Weights of a small GPT-style language model, trained from scratch on English Wikipedia.
Size: 10 layers, vocabulary 32000, 30.9M parameters.
Architecture: rotary positions, no biases in attention or MLP, untied embeddings, normalized queries and keys.
Training: 361M tokens, 5504 steps.
MLP neurons of a small language model. Each row is named by its layer, matrix (gate and up: input weights) and neuron, and shows model dimensions 112-207. Each number is 50 + 15 x the weight over its row's rms, rounded and kept within 0 to 99. A neuron's up and down rows have the sign that makes its largest values positive.
After each neuron's rows, "fires on" lists the tokens most often at its 100 highest values on Wikipedia text that the model never trained on; "fires after" lists the tokens most often just before its 100 highest values on Wikipedia text that the model never trained on.

L4.gate464:44 40 66 55 76 41 65 47 29 21 57 46 44 61 47 35 61 39 82 44 69 37 45 46 59 32 35 68 42 22 74 27 00 49 37 32 54 37 37 60 23 69 60 28 41 37 36 46 58 56 29 54 37 44 79 54 44 08 72 50 51 43 52 31 69 57 19 74 28 47 39 44 38 48 70 65 70 57 51 68 81 56 31 55 45 37 50 60 55 58 49 42 36 79 33 40
L4.up464:59 29 65 52 36 40 50 65 04 45 62 71 55 64 38 41 50 31 64 58 59 24 49 55 69 58 48 79 44 44 50 79 39 47 48 58 48 69 38 60 58 38 56 63 51 39 39 51 73 52 63 39 63 35 63 40 24 60 72 36 41 41 33 52 59 57 49 55 47 53 49 19 46 27 51 56 56 80 41 67 73 58 37 19 52 43 54 52 74 60 37 26 43 64 65 58
fires on: "\n", "."
fires after: ".", ")."

L4.gate407:41 34 59 41 58 38 74 61 17 71 63 48 56 34 36 52 51 34 69 61 30 27 74 57 48 32 52 57 48 83 57 54 47 35 20 25 35 55 61 38 64 47 68 76 45 41 63 17 32 73 65 76 51 59 57 55 55 53 67 70 66 60 39 41 59 75 37 71 47 65 68 51 28 43 62 77 71 40 46 64 65 35 61 26 62 38 29 36 49 45 29 51 34 56 48 26
L4.up407:31 58 57 24 20 26 52 24 70 43 12 36 58 68 23 52 37 53 61 41 32 50 52 70 47 60 39 35 56 63 12 38 49 48 48 74 38 39 42 52 49 63 73 52 46 30 40 21 27 66 38 59 49 57 53 46 48 75 42 66 44 63 59 32 34 68 74 48 47 30 36 68 45 23 32 66 43 71 50 48 32 69 31 38 70 52 39 46 43 47 34 49 53 61 55 21
fires on: " the", " para"
fires after: " at", " At", " to", " N"

L7.gate532:67 41 37 66 61 47 42 56 50 54 46 49 57 62 58 37 54 48 48 46 62 60 43 76 36 28 33 34 43 25 59 35 22 41 63 53 48 26 48 70 58 50 48 42 54 73 18 61 49 50 23 52 55 50 27 47 24 24 32 71 56 59 55 59 31 53 49 46 49 71 53 34 61 61 61 24 48 51 20 80 53 35 71 87 99 65 47 60 42 61 52 53 58 63 40 54
L7.up532:64 46 34 51 58 39 30 51 61 43 34 24 61 70 49 65 51 50 77 52 60 48 46 64 40 59 28 19 59 58 67 37 68 46 70 42 38 49 43 46 61 50 48 57 49 44 41 55 62 25 37 36 67 39 62 22 26 59 27 75 36 65 29 51 28 27 37 23 34 55 65 60 37 74 47 59 44 89 47 42 56 37 78 64 62 52 57 77 34 40 48 68 65 43 31 59
fires on: "-", "|", "\n"
fires after: "\n"

L3.gate407:54 57 46 68 52 65 68 42 73 56 44 53 21 49 56 46 35 68 47 41 52 33 74 54 63 27 28 44 28 39 75 51 34 43 39 55 71 27 60 62 43 62 44 44 61 67 54 65 41 66 67 52 39 52 44 56 21 38 55 68 53 36 58 44 59 63 27 52 41 46 55 41 63 45 57 61 56 38 36 50 77 43 53 68 43 62 43 58 69 83 52 57 63 41 29 45
L3.up407:52 38 44 32 59 68 65 42 54 79 85 64 56 51 31 57 57 40 70 56 39 33 58 47 65 68 48 69 35 64 33 66 64 55 78 59 97 38 39 70 32 39 54 67 74 32 59 40 45 51 36 45 46 46 62 38 32 51 69 22 37 53 41 51 65 20 29 44 42 56 35 62 67 89 50 62 38 42 42 28 67 89 66 53 60 53 46 55 61 44 59 60 42 48 22 65
fires on: "\n", "==", " he", " Year", " she", " born"
fires after: "\n", "|", " was", " which"

L7.gate703:43 43 48 51 55 43 63 43 56 56 62 49 55 57 74 46 68 56 49 74 29 59 64 69 49 31 75 48 51 23 47 46 30 59 38 44 43 55 24 19 37 43 74 33 38 37 66 29 29 63 54 38 46 40 53 43 33 64 29 52 45 15 70 32 56 63 24 50 27 76 35 48 71 29 46 43 68 39 50 61 74 52 60 43 57 50 69 46 55 58 73 40 55 43 42 60
L7.up703:72 42 32 60 60 54 46 38 39 52 44 87 43 56 44 60 70 49 33 68 64 41 68 62 36 68 34 90 63 63 65 73 20 54 62 52 22 37 71 58 45 43 61 38 76 60 69 51 55 56 62 55 60 66 46 79 68 78 62 24 61 26 52 60 60 48 62 71 70 35 28 51 17 61 42 16 28 41 40 46 38 55 75 35 61 41 50 47 46 83 43 61 43 47 61 48
fires on: " 1", " 2", " (", " 3", " −", "9"
fires after: " |", " mm", " $"

L4.gate0:37 47 47 84 68 37 69 81 78 64 70 36 71 43 56 57 18 32 34 44 66 44 91 37 41 39 37 54 36 49 56 53 66 31 29 35 58 57 39 53 37 57 41 45 64 45 47 70 52 68 31 46 70 50 59 47 44 35 36 48 53 57 56 50 51 53 34 69 36 73 49 56 69 67 61 60 54 50 60 51 82 67 46 39 43 84 34 53 65 63 70 54 46 65 57 68
L4.up0:58 45 37 54 34 27 63 39 67 61 52 61 22 48 88 44 40 52 52 31 46 54 45 54 39 66 44 38 40 25 47 57 74 54 68 51 56 33 31 62 55 65 68 41 56 55 58 54 69 55 68 57 31 65 44 54 62 51 59 56 32 38 47 59 48 73 53 33 46 58 30 72 36 47 45 43 50 45 54 28 70 41 30 33 46 62 52 47 77 38 32 52 72 42 56 61
fires on: " be", " been", " was", " later", "e", " were"
fires after: " to", " can", " was", " could", " has", " had"

L3.gate65:66 65 48 48 77 38 64 51 61 33 53 45 61 48 47 30 52 56 52 46 58 40 38 66 94 63 51 44 26 25 62 53 29 25 22 63 47 60 58 48 70 19 29 45 36 43 21 49 51 62 41 66 54 52 39 41 22 36 52 50 57 60 77 31 79 43 27 51 45 61 32 64 29 44 70 63 18 67 30 55 63 37 22 47 74 71 36 18 59 57 57 55 53 55 50 56
L3.up65:72 69 39 33 78 69 57 68 50 45 74 43 53 66 40 36 52 66 75 44 44 62 59 42 57 38 36 52 67 48 59 51 23 51 54 62 50 59 62 35 59 51 34 61 39 59 53 55 70 20 35 46 65 37 65 31 66 49 51 00 40 69 67 37 53 46 50 49 36 21 47 65 39 68 79 58 36 51 48 64 51 67 68 35 55 75 10 44 69 54 46 52 46 29 48 55
fires on: "---|---|---|---|", "|---|---|", "|---|---|---|", " born", " died"
fires after: "\n", "==", " was", "|---|", "|", "|---|---|"

L4.gate320:54 58 52 60 65 45 81 48 50 38 26 57 41 35 71 62 70 67 53 63 64 42 51 41 31 33 56 18 37 33 39 30 42 60 35 60 48 39 56 55 52 72 51 37 40 48 47 67 32 49 49 80 64 29 41 63 39 18 25 57 41 51 66 66 52 64 25 63 32 44 62 68 42 71 56 65 38 50 44 41 83 44 37 45 51 48 44 35 49 53 44 69 58 42 56 48
L4.up320:57 79 51 42 43 47 54 42 54 53 38 51 54 46 41 51 68 44 40 55 50 47 45 64 43 40 43 09 64 58 39 38 53 43 60 60 60 56 45 52 43 49 58 43 43 53 52 68 40 57 50 55 60 45 43 69 46 51 39 64 36 46 46 42 64 73 28 68 40 41 48 74 49 51 45 73 35 54 83 34 50 70 15 37 52 14 67 42 44 43 43 52 77 31 51 80
fires on: "\n", "-", "e"
fires after: "\n", " (", " co", " self", "s"

L7.gate554:25 46 56 69 32 48 77 40 52 36 58 40 41 38 57 45 76 72 60 50 45 53 61 47 58 60 56 58 53 08 59 55 52 36 26 83 73 72 39 59 60 51 50 53 52 43 30 41 37 41 58 52 65 62 45 39 43 48 61 26 73 53 51 73 56 70 16 34 44 48 56 41 63 49 38 32 56 59 40 61 59 31 38 44 63 41 24 30 71 31 39 35 37 65 35 41
L7.up554:50 71 37 47 67 74 57 44 59 18 66 72 56 20 78 36 72 58 65 45 57 40 41 79 40 25 75 46 61 44 49 29 42 49 68 64 38 69 66 41 58 54 63 30 43 50 58 54 54 41 54 45 22 21 57 45 48 38 38 26 37 58 42 45 56 80 35 26 56 56 58 86 74 65 39 38 38 34 65 62 20 50 56 47 44 48 58 21 57 69 32 33 54 33 59 33
fires on: " ", " 1", " 2", " well", " 3", " |"
fires after: " |", "N", " as"

L7.gate738:57 48 53 50 80 67 37 58 26 56 38 70 54 55 40 52 22 60 51 36 67 35 44 42 51 43 29 32 22 40 69 21 49 51 62 61 23 19 47 67 72 92 33 68 41 39 60 61 49 67 34 61 61 41 61 68 37 36 30 92 41 62 68 58 34 51 45 36 65 70 53 64 30 43 56 44 31 47 45 34 45 44 47 53 81 56 33 46 55 35 56 45 75 77 19 47
L7.up738:49 17 43 39 44 69 25 44 30 66 48 47 50 64 54 52 32 61 47 62 57 55 50 65 50 32 51 52 52 64 38 07 16 63 40 56 45 44 50 33 53 51 86 43 60 54 53 51 75 39 40 66 45 35 37 49 49 49 52 78 41 37 35 54 44 52 28 59 40 42 23 50 36 31 54 61 41 65 58 28 27 51 52 45 53 41 67 70 55 58 37 46 46 50 07 52
fires on: "\n", " |", "==="
fires after: "\n"

L7.gate487:59 22 66 46 42 46 59 51 31 58 59 48 56 29 66 56 67 24 37 19 52 63 47 31 54 63 67 70 44 34 62 60 36 29 49 56 47 41 74 66 43 43 49 37 54 35 52 62 58 43 32 49 73 35 43 46 49 48 60 82 47 59 39 53 47 33 13 59 68 59 33 44 47 46 77 39 21 56 22 60 67 48 50 51 55 57 51 52 63 50 77 42 40 63 50 55
L7.up487:40 57 65 47 59 56 56 41 68 47 33 49 53 69 55 72 47 50 49 47 57 52 46 56 21 56 40 42 53 59 25 46 79 49 45 54 24 42 38 59 40 56 47 73 49 51 43 38 21 49 37 73 50 31 34 51 69 32 26 72 67 22 38 43 34 48 39 87 43 55 70 35 49 46 47 48 62 49 48 31 81 56 33 52 41 33 66 36 54 27 33 49 46 63 47 43
fires on: "\n"
fires after: ".", " |"

L4.gate623:57 47 62 38 76 57 57 62 59 49 44 50 49 67 40 51 51 25 24 18 33 36 45 44 72 47 29 55 35 72 59 43 29 57 37 80 44 36 33 81 60 49 39 58 68 58 32 43 53 56 24 31 50 63 66 57 39 32 44 31 23 54 74 32 56 63 24 28 36 68 67 59 17 59 56 30 45 66 68 38 58 76 68 34 52 53 49 54 58 50 60 45 43 48 16 42
L4.up623:32 54 14 54 46 45 77 66 35 70 69 75 49 40 52 65 62 66 58 46 73 47 12 48 72 47 22 72 60 61 50 40 46 46 63 35 82 59 26 60 26 51 38 60 63 54 43 36 28 66 66 47 59 31 59 30 27 93 43 66 60 59 26 14 49 57 69 57 25 43 73 44 52 48 50 50 57 23 40 54 58 56 82 45 53 57 56 50 60 70 54 24 56 55 46 66
fires on: "\n"
fires after: "\n"

L7.gate565:75 27 52 52 45 43 63 20 39 39 38 74 49 53 72 20 62 27 42 27 71 53 58 55 54 53 48 49 42 49 83 50 16 25 42 58 53 45 45 54 54 46 59 29 56 26 29 28 40 35 40 75 66 25 36 45 15 22 52 49 26 40 54 55 77 51 26 49 56 37 48 40 46 45 87 45 12 37 41 64 49 68 47 28 77 39 52 35 93 42 43 57 65 49 73 41
L7.up565:65 39 45 30 37 59 52 07 50 43 58 51 51 72 33 64 52 47 47 36 44 54 55 51 70 27 36 51 55 48 50 65 35 32 57 61 68 55 40 60 05 40 62 51 50 34 26 31 36 22 35 59 61 38 60 58 28 57 40 36 32 34 41 50 71 54 16 74 49 49 54 40 44 52 75 63 42 42 44 47 62 65 42 40 61 12 48 68 98 44 48 63 46 52 60 46
fires on: "\n"
fires after: " |"

L3.gate414:65 47 34 56 62 63 47 66 77 52 18 45 51 45 41 67 28 52 52 54 46 53 55 64 37 48 28 27 54 59 34 27 54 54 63 68 29 00 48 63 52 73 43 62 56 93 40 55 35 33 36 64 36 36 50 50 70 46 57 54 39 56 53 39 54 37 47 41 40 53 67 57 48 61 43 42 24 71 44 48 65 45 42 85 57 77 39 52 18 52 54 52 69 65 45 34
L3.up414:66 22 55 32 49 31 45 24 44 51 32 53 44 58 61 60 53 38 84 52 52 30 47 82 39 61 30 69 50 61 58 36 28 21 43 34 21 29 73 60 58 37 53 34 66 28 35 66 19 47 39 56 16 50 45 60 29 58 39 26 33 61 41 50 79 39 34 56 31 62 61 48 51 76 50 43 45 48 50 51 47 76 74 35 71 55 42 54 51 50 63 51 53 49 36 37
fires on: "\n"
fires after: "\n"